config = dict(
    num_key_value_heads=1,
    norm_eps=1e-06,
    rope_theta=10000.0,
    bias='none',
    init='normal',
)
MLP neurons of a small language model. Each row is named by its layer, matrix (gate and up: input weights) and neuron, and shows model dimensions 288-479. Each number is 500 + 40 x the weight over its row's rms, rounded and kept within 0 to 999. Numbers have three digits each. A neuron's up and down rows have the sign that makes its largest values positive.
Before each neuron's rows, "fires on" lists the tokens most often at its 100 highest values on Wikipedia text that the model never trained on; "fires after" lists the tokens most often just before its 100 highest values on Wikipedia text that the model never trained on.

fires on: "2", " ", "4", "3", "19", "5"
fires after: " ", "\n", "|", "\"\n", ")\n"
L12.gate224:468468570488466549500518476478564603549507544434538500501452495527475506496452520539546490488481500493549522510493503477510426509493557521487539572501471479520467553542489491511516427488533499531463445469511406416558515533475540505529556496467484493533531458421535450460511428552520519543501514534493475490504501507485453526481480561487505533453503449504501457488506482445453526505418484554570507559511486475557518544519446568559489531472444428470492525492522572515461454517546459451464437465534467555513464532526494417518511438487447479429443543478554495479470513518505507490
L12.up224:503476547482528482567532486534550529491454497470490463548420485486491497477516557509468485483404544515515477434473545536488471545558499499545422470493437483504538480497421561479445469480506443496462510498496490496523446489496448463526537569516531481435463541496502510456501485607449506500419578488532498544582491558540527459498516493545502503442524531524480519467525428585502473426499567509550471563491559520475498513538516492502457538497541465480416574516431470508463458504574582524454463470539498523390520477554512499520575473393484547436490543549414438459544499522571497471

fires on: " .", " ", ".\"", "uc", " this"
fires after: " |", " this", ";"
L4.gate1234:503470444508443492511458538541500451445531513445478479502567416460483538502487493452509463529454513558443546482542457586475470489462506466461560516460480468536512552526421560414513491509549499501495472458491396526616536543551516520490527550556548565527458510485512536551486524517528524466497497503473528444509504472526485464482538532539489544519478478448492526496513514535491476491471534460464442494506507481512485476493573597541480508454523500523512489556445498486509464523521449495464536515497464521463555424410475454474523414517506480520451550499537459471500542484509557454
L4.up1234:518567460499500539527488418468497415511528566477573515551489433490494531485496532497471553518542497527556567502531441498518549464481475481488533498490538526474487618495561539481493459518485505494479547495513525519493531467558505452491445516476501487543434524443481504489600496431401503533494554536543498551540462465501530502516579468545479602410496505492487537532491470525535498511524531473547599492540497474505519520604567528565496525493550451506501511544500479496430492515444434512490493481566506513488507436474497579517475495425442496533517446513475425463601537559477511557

fires on: "–", " ", "20", "19", "\n"
fires after: " ", "|", "23", "17", " |", "–"
L10.gate23:442575538514494490522518556560554461517487469479525471489484570468466570571513518433572463501525459513460489449431542466572464492472462484537586558467592517479474511450480492514532518478500493519573501547495548510491489490581462605541538512549462461496485523554475503425460466518501533541501496541491456470569435537509561538489436479535513618561451495461487482544473499518525505434460515479516473506505524482462493520518437535524502491489518532471480476501558481545478464521497583487384521496458544440491503499503571488464442451501505584506513477475582505530510489493508532364
L10.up23:447521464503493486500524546505551507482554444472553525473584490494467503562547576484484403465523493503470512542420521427554533425549521483478505508470530513510461528439566444529471503456540562497481469475456507464540447488466426517520449505435507461526447500500491512507521447574544531468468513498468497489526556576454508537544443491469504493499474491538490468548584525499427541488533536551513504481504457478525461550508476500496581459491546526585546504526495445468412503423530586516519526507567495495514592570498455517490513491471490545485558511445518506519480435500512491496

fires on: " ", " |"
fires after: " |"
L4.gate354:479461456501495555506520503500477514460524445511472523528485464528596472501498432522527459497567503468523487460426559449488555490465503487511489557560489493443450556450529500454547452576521522487532448562496441421481477476535451465474501489514534557535505540498487462464461494517468471502531503442515506517509479540538427529466523444563502471556458496573527518506534452563538497578502497450494522463509440498536493485495493506442454441504467428499440542508503539544566486486559530434493529544528475495472507472528437502488525429466514437533468524512461419503567485463497492526
L4.up354:536573475489517507522510435513561497479472449523488515520564505495497456470553500514478464467552528477518430499596536567435529529507553501512507545462464539532489495422470516481461542551492493505477497531466467531525500523456573439549474576506428495436448553462515485486453476505438461483502474427510525554467480514493475501567484518524510484546511515523538457456493423498475408494550435421560473489563520448501457463467472467475539439523535525496538503478498518558415485485499473501454534460473520477562438474537468513475417478463569537557498567518549475535528500442509467548

fires on: "19", "20", "18"
fires after: " ", " ("
L10.gate1543:480522493532454438488519510450584492502529556488471484516474475532463473568530577487476495535430481487530543527510513441484515515507431465482487506466497508530502473591479410499483466477430528446592491474509524449532425516448500560524540503482521426486503439548476520573477458471551497531534600497535469545449457506517504556437563556504468428535533526477510475488524565495464405548550520448497517497503413491443504495483464543545416476513534496516432526419517541525485488478513493502519501465523502538515512481439553465504525466543489478489465496526492511503498519455466481388
L10.up1543:504466527461482525539506552543483526493518563511469500521460478497520467551550536473487442510512503478535466476481489481474558491450467388549501422441521489441487522498444453467490506460444509535509475542511499454457500522438528538518516520526536516538467501577502455491482471539498527511463552501476539512527547486486501499434526399526484511532503484485520488568441530436514507496467532444518487519499445496544496474542608504519496539460588574523495477448563440489474522486534463514468490487503487521523580468454454559533506536486503461541458444498535473522513468515586434460

fires on: ":", " "
fires after: "4", "3", "5", "2", "1"
L12.gate284:510522547492521499500483453521550475480553503549461488472482517551503497553517471492461480532485541514475485524493484552446520564506483519520456476643510493504533550407507508552459461526575540495503404530542484448510535551410553460509524496460500456450472479500463476469531522448507454504544551555483515463463521489503557527436445516523522464518540449555547491493523498494488483491469507540526486483537423530475518517525487444511512536595479561504510447475477416521477479505532520468541472573495533514515509495520499543510463459470458489475472558455490431451505468450528508495
L12.up284:489404565425508511480511484536572475474502464511538468550483470524465502538556481507532498486460517507545503500548527501514491476510544464520505502502514526538507578505525481496503533493414545418487516524476524557524461497502519516506515434555539493596536510515526579463561529537588426573551499472501461455476501483424521467537473551474469493484489464521448496444507562550467412454490510451520422520453433496505498596530538506494488473561496526491526478507497501583447472543504539445505441496467550475517528552496450469550472564498457523453509499442565502454526444445464553492

fires on: " ", " (", "0", "00", "."
fires after: " |", " /", ";", "0", ",", " $"
L12.gate1223:524522564500522511489576430470574508489447515528506451447408496516480478534490546511463523486494524424541553529487538505486448451530543621436481555544567469525488500524515484508407432522521514476488561490540484564564524513452501468451417519487515534533452515527522491455473467536497500414494452407498480542501476491479545532463485487512512522456559468480575570560503528503479504522487474486456506483500548524442544498535510479466442567468524480508485542592517491503480534459497485423504522544502534536512492471525487454481535508499484515526461525458469467560566558535540562456
L12.up1223:496477561529527503453460512494535539487563538516456474498533562538544453467473456562476526514455529445541538510471536571468488510530556451482504545448585534441492500490437542495532524529531533561574494550540596543435529532484462414525427520570478414478465499448551419477543482549564498491522468536522565527526494501476499519501498423594477562504448508417488554528511525449585512531514538478505486500499509568495513497558577574568522454476535431469468485557506509523600534517493535425605457494466486439544541510493543482531558571475494490539548460537508484479483508535498493497

fires on: " ", " ("
fires after: " |", " –", "\"", ","
L4.gate555:538512493515492445517500457522459482480505470580550514555495524536483445514546531511497545477464432470515460455532498446443519485482458524527445510476507540497518583444522515511507512509498533463509566465577526526567536512458560481489462521559520435530512547568491417475472483445497470516514550455578531468504382503486451431520545484505543534513529537447484481540472590533500478455447514575425480525496527487569493527468502500483508507500486455457563467506484455526452581461518534499515465502504561431467511437380452508557490504499516557500503523505441551497535525485511480533
L4.up555:456529544504543516434471534469526528523446479520471487510476543488536448503448526526475525483498616463558509455531506483495496459469427508508515561490526434424427544463507552592515516491464462497442536487534557449463510448518557472504508498491473524515499478502570474485432546515414552536524474487469448490515474473489469460485539468539484452544498531518448463536463565472516507513571467493507575476509535517520509513505513476419458547540508406514513491563560449556503480571498410518499482520567454475551472517470532470495519581484503514553487505406537515487551525419510480453

fires on: " ", "'s", " (", " the"
fires after: " |", ";", ":", " /", " about"
L12.gate457:509465518586543559459568523497468597488446546563514568476456483488442509505436530474524471494570537467494516544489499470404461525541483471511507516489518496501418447586538443498444502486556534577460437448496500510453571491526527465458483508463478558515459504511468450562491549518529511493527420474492380430461540476550497484434456455475489553463500540552534531548535469504523474493484451562488505539541478456545462555489534478592509525457511508469587502368482458466517475516477471462535435518522478503488422493525524485561489480458533504514523494455529505500574450520510505456
L12.up457:459498593444481480503520526512566511428444530499583455465527460542551477567497532480518536420477541504531481524526528506565560454526454543523450498485583494518496520490460525564487581584501580455443418414462456505584522478403540570505615517524516504563506435469514521466462527454503453456527535449463585494547534508475518482469553443489493516470524485504552551448495510444552521460492472458501535521398535509475555496462513414467504512526469463508513515480550464518528503471590485493496449495442522474538454564520481528539552469542586505440445524501516535484552489481569470493

fires on: "2", "4", "6", "3", "7", "5"
fires after: " ", " (", " a"
L12.gate36:538487505464560573472531451547559484575561449529476552599472449474565443571415521486527469480525500485505513472493513560482490554514564445496523478509481487453519503580551472485488534477511534456468512536519517496430524453507496536583437562481542460481533474476397476411495486579509446556492471421519473547498467505513474446494526513453567526426477458456482586490501553488433380509509440473472441493521414480515478534577525594496459533550538484563497563502478505501463483438517549449386481468503514465537482474490552529475519495502523478510569505458514482452455458512470493439
L12.up36:526492530482460495494510578494590513493501462489521408508475557540479476482518502419505494415549490530509527538507525486550489532471489531468454449480477475460456547454507409514458513504489497468442507519522449453515414506570551413489457501511579473455514496448446489470465512553525528502507474556468520483554419522501520447454475511481393532479501466477552482501489512523420530510477447549530548516523480588494449571570469492506505464544559487449499538484522603505539490451554501515517466526505565489527473488518509507534443567466513438510551517572519464522443491508479501505

fires on: " ", " of"
fires after: " |", "'s", " his", " +", " with"
L4.gate1561:473464515539443494500429484479468543509446511489493460508512502578559464478526483537510461445532496487525501514478549457465450484555467500461473570499476497507489512486539564376395523497485476442451511524506507549479455450476512579488550434583512503547461478533531547573454495543453542550497467553514504459478539507501484507530467502492485407510478552577465494503524501520505526510531397512419499506511529460509566517473523467518498476459468465554558513544494540585536496502491530520497498529547559502512516447492486509462508481546498575493518533481569504462401528559484580529
L4.up1561:526433550474467591506486505468440547537517495536489483508532447532452500467546482489494522532533486471451488497478513465516478502427511481516516507486478486533524564488645478512539509522496428487594533493481456447487407471472545505476571589492444464489494533446508489492474538567515580520507437463515480454572510393477537488499507458524513587512457515481483488521549486539474570465489571390454575475477466497517527507543530507501469494535475502436457536507492427418538465478523522463489552561539462438572449464509538490479521551447495558525480473592439414466446444523423492521

fires on: " —", " ", "W"
fires after: " |", ":", " \""
L10.gate60:475568511547504507576534532496501534544542517424473444507447540579507469541520479560566487567454481435515478517502483548560466485458503505526489512504572437424619495475538518540395504516500449499541439477446472516531459545504514500524494476573465503532479542476563461511550544455563569516505514486481542475490554438579481486507464476544509543466441425492480478487514434508504578475524492502492519450455531419528452473466484488509487440510514449444558470545507497426551537514484462463535492524564474519570552448520488526507451534460478525479545522529506543573497429511563530513
L10.up60:497469461496512433614474513547492529470507592522438425540489548506475455499485478381495467501482518476531472538499533540479538590485553474512506448544480494478584529446458442538500474491508459519517486454488497494456541540468543501492435506447495497457508588567548483540465530469549457450502518511449458445541521473500525463520457484458488507497574548475458502513534501459468516541518447481519495485480521462447503570562531468437478510571521430498508528491421463530533455524464537459530535500417471490499463522470491468463416546531549490493490552433476528401478483494516436623

fires on: " ", " |"
fires after: " |", " /", ":", ";", "-", " May"
L10.gate1480:511572509483478509498481513439527480478500537426527466501387502562550484447522432526461556449506512488488517527527491511510448506487515504426519461521573453477562537549441505499451541553543454479544528523480513495516481489508516437472478490491536495477523531496503487470423486555549583569442543495411501522441517452439535492515538502448568553477543562478413462528498540496470456495504494507481531538545466468511445501534455472403570455450560512496501499515433545459569525501512501485444567503485442508525599497531494500500535478613555467559489517488480536473525523459534547477
L10.up1480:566509514555468505492415609485497541513489528532475527459512444593535542549472481448526504514474489451567513556548518529471497569478513544504473541493507535513542452429462512538468552539484496489497487397461468540496489479498470390533501546577500514558436500466558408553465543583550542477431517470546481475482573491559565546510492503479531487413483491558477515522518475489482481559449534550493534507479453517449483437467510404504535488485582535457530516539455451490463524476496573493515556537496506547475461392517488499577517479519521459502552428569480425443512565469470486528

fires on: " "
fires after: " in", " of", " early", " the", " late", " a"
L4.gate820:487507531473496499529466517575494519460487502543404488517514589496417528492471508495527500403452456520494473514482535467455513475530563589579508554469533513530485523505426545558485551544508551523469491470498475446513458464449534512466450500505481415523501566460424501520462476544492556476577494534513494509468545480581536516537509469454525544489474494480522495479509557458512512497484523450573484418472455612452428567470492468511538463495531425508508503546469547514470499532485572534467440543514500494486537451535461498490513470490520514478526537488491460443485509472497456453
L4.up820:436540472510483526467499541496414534391551478512482467540485522514527493515527483540439498453468478523530510471516486500461533491572509482513437490515484557540491493534560517502609507524480479492490553529483551528471470516469485508466532616450430502461446505508517530533512419512491509514498474502517504481511491573603446418487472441505499476543484475520530552439513533507469512513569546455513446453498419495515538533488462491429509405511489533479505522525489541496481511545487489555428494517510557497527488508472478456440587481515501483495504555504472520548582568530519494616

fires on: "1"
fires after: " "
L4.gate1:543499487480548533413477466509543456402622495524579489509504598464453487573460497475442470504513519498521495440497463511527515548514449488508502515478514545499544485447507507569551583528441495481453430509513462446470564479525470441480522513573473482476547461538478528468475496478493520549456529457540502463460484433551516489492503544470522508551471539485478535510514539502481441569487482500481487582466521401468537458499479462508450511481474446530453518500461514466478488503568454576546527445485504452525494576482542414491510434464492464399519472579477456456498476530469522493
L4.up1:484446457478566456482421465522487476524493506536516480496546486508506502496515452502452488494519527474497493464489522544476568553489445428550487507541539473404490579557462505550514481443525458484614543498489533441541455484445555500452482391557468569551604503533559465512562466491469425532525453568464485534484474446574498555535491493552535536540519430535498482510472504545536456478474458452567513491581521553482541527513502492561457476488505479486466537528469500494488556511428521477480551500494555464516480556519539561469542558567448459466479492513577501474450470513465513500

fires on: "0", "1", "2", "3"
fires after: " ", "–", " −"
L10.gate1684:567478470542467560531581565526482453516521517517456601518531583487530504455528449493582589465503506520476534543504477526504516452477499412505427586543526503541583477510519498532489444622502574534505512511483466542510460497515569483619511451449534546527490508529503497469507453509538547576444561451558560464464423470442570523504508558466447457428528432438443566497525457506548491541492548446486476546509533448502484472539510445430507553525566533561453521552453531441468518522512537432528535494548528510482584482468563450520544516467427450439460508496483505514491493449546481438
L10.up1684:552541569477519524467436516482563497539444484458455532512448561522482418526497429509469552483503500544509490572535469522500517554471586527465464513507547454501575561504532507470479566437520527532509452533502558566500515464536459525548542475518477464510523558509470514496425490456449546558493477468459526546491457537555554482495502503478450423478572450525545488473448477529524507454509512477482555497563470455439422510554443517500492467477414480432539482538468513438447525487548450460455439518508466483519494425544470519465574516495522577515488517399497546486544482477513533525

fires on: " ", "iv", " |", "av", "ved"
fires after: " |", ";"
L4.gate1336:517484484528517483499511542495530493554457534576561460570492433522475561439490539464466458549535468527473522478510519497470520470478457510535558541463462535508469490460465486413543501478529563522554536496426468487465550505495456494474576490558524443497498584472457475563489485493526446507520464479529470520509539531508460523488472481510544453506463485485580505577463498571551441519518498509463471465447521533511479549488547488543504560491434547487479481507476486521524537590510560435463555461501486555441499542532477488525485482629519459495467425516564526469537507554546525464
L4.up1336:490590495488475480515522491462490557618522526513560546486497514462476448456471493541519592557496538506525511467501601523520457515523544548444488445529518543506487449526412522537493516528528541497451472484505462534405495502495562577517461450530517447521519530451422519570462496532558451465448499527527444552500498494466581576443503503524503545467543457504469470476544515506518479535490502435521505522421544512447474544514468456505487527547426456437482494549520496500546505541494555586461487522511437518501488499456513498519545539476480462479483470522507583495472529443556589435

fires on: " |", " ", ":"
fires after: ")", "0", ":", "1", " |"
L4.gate884:510523530484498472452489474480477440442543519470477467480505493526493499478514476492489515437514445492462508506509478475447442530448493522499505534445497399425490435530539451515441541500493509513540421523535517515535472503520566560521468496443539439483518519475547496525493487521448428371507514553556439368511571466452520527459486462444460480533506544496547484534561482482557508559484525469559525461465477489453541481484478428492499516515578472540454541497541531441426459458453515513489527505476474439518561475459483516502541497488420538599479494563519515496475439570409498505
L4.up884:480504526443527455461462533495444536481504519556514549449525494527510508524459530424513521471485476533485520512507452494451399543467467384452499503472527513537447480470474467500430475532540432540584558525573537535522515488556509538540484475474497425505394485502421521496543509445490500504482545506513514450473482435524503518454442524488482510503578563487434400516469483422523498473392547493572513543480483526470467487517558465506549524527512464467500510465481485485477487554486555544509531480463507516528489537463499470492544544471423551456547499475541424433535436506483474495

fires on: " ", "–"
fires after: "|", ",", " in"
L12.gate1414:411489534486544473505462548478533470512515475519458470507518552522438434520404467618520546568554494472484544572483475516479487556548535563508469479392495492409443527481482479564476468523519480510528498488542457527535515494472526446522547465552509509553580466443498507533551473473517505563485517464481504458526465469571516516512480493553452520432522579486538494475527500563470478468505512458470407490458460492540485540465589456501475469486589497557501513485511487516484449593535544549488532499515488545557539500500489484491392509437427485527416484499477506477490523490440515502
L12.up1414:515446518517456529538547542492558477553502442516503503510494498581496464543389453555493483517495480531450515515533449505498448519521521516488504545436510527389515473484556508504498497551557491495537523510504481597565532568491550493483511415516515485515495558482530582583547542521515476512446451462483541510448467493583476461545512491422473489460536503455530486459540529516451442498553419454520456525470545459587577575520524474499553477476542493580590455465481524529523562496440549488496460464524478580509565545496533514566443535454467426522413569442481539430535548467473463545

fires on: " ", ":", " +"
fires after: " |", "3", " +", "'"
L4.gate1398:489474539474505559473359569532480473560499395566423530477482439537494465426497477499521486479522491526581513422486521513444510531446487491547478557516474510494495525459456515555511558521476537545548439504517493514483573536528497516453441503503515506503513531514500510462536487430546565539502550446565518523574504523578480514527466506534455541558436536457476448486539439478506515511571551514504415514506446502530501447547481547510478549479554545456515572489546484537522505566490488492534475463537481553556473536506469546498528435485452516475489539523512482520479516484509519439
L4.up1398:551462541440502517455562511453553557496485472575484558461562563529527479466495472574521536515488602549537501376537476504527552529498512474564536549498548508544560529447496478480528544512406513466485497565443521514475544518492463500465530490448522505525546492468540488490491542557500486598461559446542528522480481511479529514493493521484456530513525569429468482545492471527533449531525488457516461453501474528528488506535498521456572483501496535474478458507497522521477525517453453490518460513528434531595508531559483460450504534489411461492473491541537489489450465524441547454

fires on: " ", " (", " |", "."
fires after: " |", " /", "0", ";"
L4.gate1726:525469479501500493508515444463575569525450520509462476465529398542513527512500562431512421483572551460487502474521506482510459416508474506476512460447492540515456477454499475508432487461505515522524493434503437507490513553475477534543523446434562515440466480557541496490470577509528486492467503494450526471466517508477541525554537491436491554541541509481492498430520455535537510498520575518559539500555473481506473528515614445505510398489468436467458459565512424419477523482476470498494541474463507527503485487441531502473559535482448426501534497522463495452518460546535446547
L4.up1726:543532479462498501437473459482434540478472572532466539536476489465547531465529452395513560447542597462486540527464525443484515451526529484572474490457489546462481516462516547530476544480502486447550500552560485514473547574510487534489474450533460528425506442538407490491532576429482482557461474451531410510490529485410536530504474536485482479511429536499503528502515448466481429482520504578558494493513485454492577544529473508530529510452462460442475493483516454516444534552469536487578430560543555545489465487449493580453565440515554551478474484496530474492519435533499537548

fires on: " ", "–", "-", " a"
fires after: " |", " a", " –", "1", " in"
L12.gate21:450467480555476459492505409476522490471478474418533473537544569498457498492498484469519479595531455463473436495490510520545511516478421574470509490509451487550501560467497506505560498551505476408580520542500489429499547438487426450503489517527508542458490514511492482466527471508519587498515449565569475475508501512471500545540505495515485502525537576492479455520465524527516520445484496534453475518525504527511558489438541518461496420463485560520502553526418486441480477507481492474566498497498465516503486541552484487461507524532587577504555533486530592533587465501458461480
L12.up21:435525524467557512536534527486478455486499447526482556494479441579528489511451487516494458464540491492466446588594517505486511511510511504522547523472526481472589533538560508510557455513519479458515468480459468583511532489480569530473465534464557560542515455512496516492504515447517435545483509507521482512511478473558502503498436472475443489497435536525507558470505472575546495530464580504557512447505510503523604489423481510468484464499496512450510532466566457464536516476499454464485449531515472477563436492563424546493481540446427502543464501476510499483492483479503528453

fires on: " ", ")", "-"
fires after: " |", "R"
L4.gate623:516490463510505430497545553518460497526476531490526532478494478466456518531582459543419525524516522515488539485486560482496519452505447479402529523454476497489541518512530491477506511438563546524464522544551480514444474503452542495450501545490479490508524483509476463484512562505491547544516503437517571593496462528454499502543463531500485552551551491455504543486550542581547547416486497526464514536500465440502459501451528540497511551535476533470502523470471517485576463535561452507498424499438561457480517529527501468425445503497453476509497543428553497496548501498529537575
L4.up623:549476572435553531423497603513593502541519510486518453558584475553534479511473482490503544564527539499559465478451534524464438508475512505500501460419517523482567500480524515510468478600513503498471431545521537460564533519514543536421515535475473475555488508562425483493539464485458474552449483476512527487440527532532504532515545557509551484566468514492459464487469488549497523522471539498500478549531500491505506459576489540406532441472453506469484486436515536511533594521496512553520454495485454466450454506548498577475519524419450448474561471521539520479461541447449558526

fires on: "20", "0", "00", "40"
fires after: " ", "19", "00"
L10.gate1156:556527507489482474497558530484441458556473456509493505516458492531566447508468500512439552515542503469415512548536510504522542515497486451557474487448506535562558524499453482481482560504553513529469546583519473543458490595503547464462555513541524553453530440456470519468479492501473546489514438548517522465423527540505517480512494420438495463534568440483525529572478521446444521568453536445494481473523446471498475479507538477520524533454430517475564568476562464531543594466494513429532438435503455463537500538554490520493524532536444555580527470506447471560528469553550528470
L10.up1156:483489524486532493516452564531527496496492540552485476487489499554535577502550496522466490470453469574495426552524528541567473514478525532493425516517473496516478458554487452508530464555449501498485519458495508466502518522463511552481509522517489534505523499593492472541466544528541506553475562568514561498525445488463508548466417392480490516488473574400511389479545503490461495494488482502457507486465565501498518484484544446467485519541497596472516492563542495496470576547507486546560516541502569542479499519560478552438536461482436470493519435445478540503572514534431480555

fires on: "–", "20", "19", " "
fires after: " ", "|", "23", "–", "21", "20"
L12.gate1476:481438547497524500472498525512512477563539495508463533563507481480383504456500503492437492434484500474493518515501485547501605468476484483432539496441526475569454495501478511452481540509499550504442547523457485432540502538484504500470512521448453498565545598519529529501502428583480464584522517447446475501477560532484528503535525468431495495511499486484528513492454464519562474467492599495530528538408432517524467524499437472526520446573485507542563513519467534457568550503541568510474545498480490490577513499526454480434569494467502497558490525476538513421532488489541427517
L12.up1476:515519511536517541476442510471513510452560531483475473484504530593513440554490428533584515529508483583476490485443484453497527481550575514536491482530427502509537531563473521508559483464490475519508555480425533478522536453551516502497509553429476522506454507584512508507555452476470623509522537487537457461534469504432427481532497460477511487527498460574498560468491532445454451502528435544465459504532499502545416468467557533505483445542473479515543582431497540462603536531482534484549463464545519545474564538476488494515449584459519519496501498495506499433566427436501467433

fires on: "5", "1", "4", "6", "3", " Pts"
fires after: " ", "\n", ")\n", " |", "\"\n"
L4.gate166:508444484535529472597482523431591547488516461540520521522481595574507513476549473416535475500545537466533517538541461513438494463420514461453465459528441450528457513517452519522553524451497454493529518486485483462466543479556587499527457514601553539531494513403456499520495503474528483458430442448506479469528476487529517521477530496482518512466517542455520519411471434462475504510430495490484543521450549458530536537498556543523546487490518492438534435585539498511425558540509516475487502522481537459545511499502526496517522537506443535500445501543503443478557520567543494567
L4.up166:498510528502492522534564503512508513491506464549502553515531467439482545452502503454510478440526527519506530433422537570553489559479514468506497423481439595558555425531381431492422517488447462511542519544518474532488505530450492516434475512503513535453491455493450494548529452532497412481508500489538570523551464466396492495452507520539519494484540518474522510533536483503482468506478499452450549495509525490503517498508547464511456492432474499622513531505528479514465523454513484533481425494440507509455528510484523489572496461550503445538558492507437574574538446579493511477

fires on: "0", ".S", "1"
fires after: " ", " U", ".", " (", "02"
L12.gate583:553522564430479446442543482563511464409466477477565473451536497488534497478569515462498530532502512516523525512488545511480557557502479455480514525561531541487502547519471537496545529457439493538514513484465550498498416427490505529533482554521451533494491540536530421478512503507497571504528483540433487458454494441428503524585530512509478447565452507526475509512595510439432473472455490477425584500490484498489437486575464443441455474501487493567480505494551523518542554444535562525477558438524476490469522512458485450539496525463536487550488451463478487482476453488543509476
L12.up583:508537563498559485511448543429529530546477547587490495501549491549450430368458465504416493531514452496528534525512517528536501549462576500485479486544501515508448469471532484438522518478450502508460474522553473469578462503571544501446519508526518408472471525563425480488495460511469553474491521598444468540544510414546420480467429575498496433467452537491488515534584395526544489523519487524540518540564518479478474488524528456424463447579513471473524521459534476545556501501464557494515531490511505484596398517494592547488527516475479401558509465497590497540530520589501486514

fires on: "L", "N", "l", " ", "al", "haw"
fires after: " (", "-", " \"", " Mo", " at"
L4.gate376:441552534500523486509499528546502476474423472555519533461475499529509540570513492518474473531445509469498518479532474464499491508503476460494480525427520465487532555480513598550476418509467459540478467484541506496535472473525437461519457538540498464547583554520510551420505521569474564592463518493506480405446569475532549517540512546484472475422524458449476490494488549491500533488512528509500521459541502458542465525469577549489529471514488521502506498515540522538493589493571501494571505485570477529547467538482482458527472508494430477527581482554513448460552487464527504479
L4.up376:488517539480480505536467540513562521550493584492498451556438458509528525535533475517507493507512570480530573455564472502531521497565560482486534515507528521468504519455477512526477507480494440550497409456495522416414490473471481495554494507488506473460525450462515510471430557547507486522444492467460455549543394467558463528490543510541501526482439509524458483488487441543517604527551599519521564503485521433501481516482507490472452484523449451584486480477462446475500442541418526578496445492474444565445520574510448443470438472486495452452568497495613487520474434502507523493

fires on: "20", " (", " use"
fires after: " ", " (", "ja"
L4.gate1194:503493532494513571385441508507440448520483480575509524480459529509475446475479524538471504483463484459498449451565485463541444526464493495552538511530552473460555499528489481472499529513549529545419470509528465488495487512481508431481537541454468557496516474467491553501449475486499575480414525522437528488524525514497523481555535471486541559447475511483606465600444472548491488478520531469472499544447505524567581474450512445517467457516517513536544532556496469517486496539436494440560478393514469519493474527485498508539531463515466387494525474453511454527552402490541463566
L4.up1194:575517501498489501538483576527486501529520512545464477492514467488492460519468433515525533519425524540534473582565528427531504515502478520563519437507479461480486467510536576432477434516492471488533476467534508450530496487575513455425464493517509525428481505476575490480472476503564478538512492574465491405439500530471536413543550501534501392510462503502532570524509538525495475530484496487514465477480494504520515466417527553512443432511472481518440551460497497513441543510501474479518510401462514526495508498452478455534488453580434519499521472530454464480525478610536562470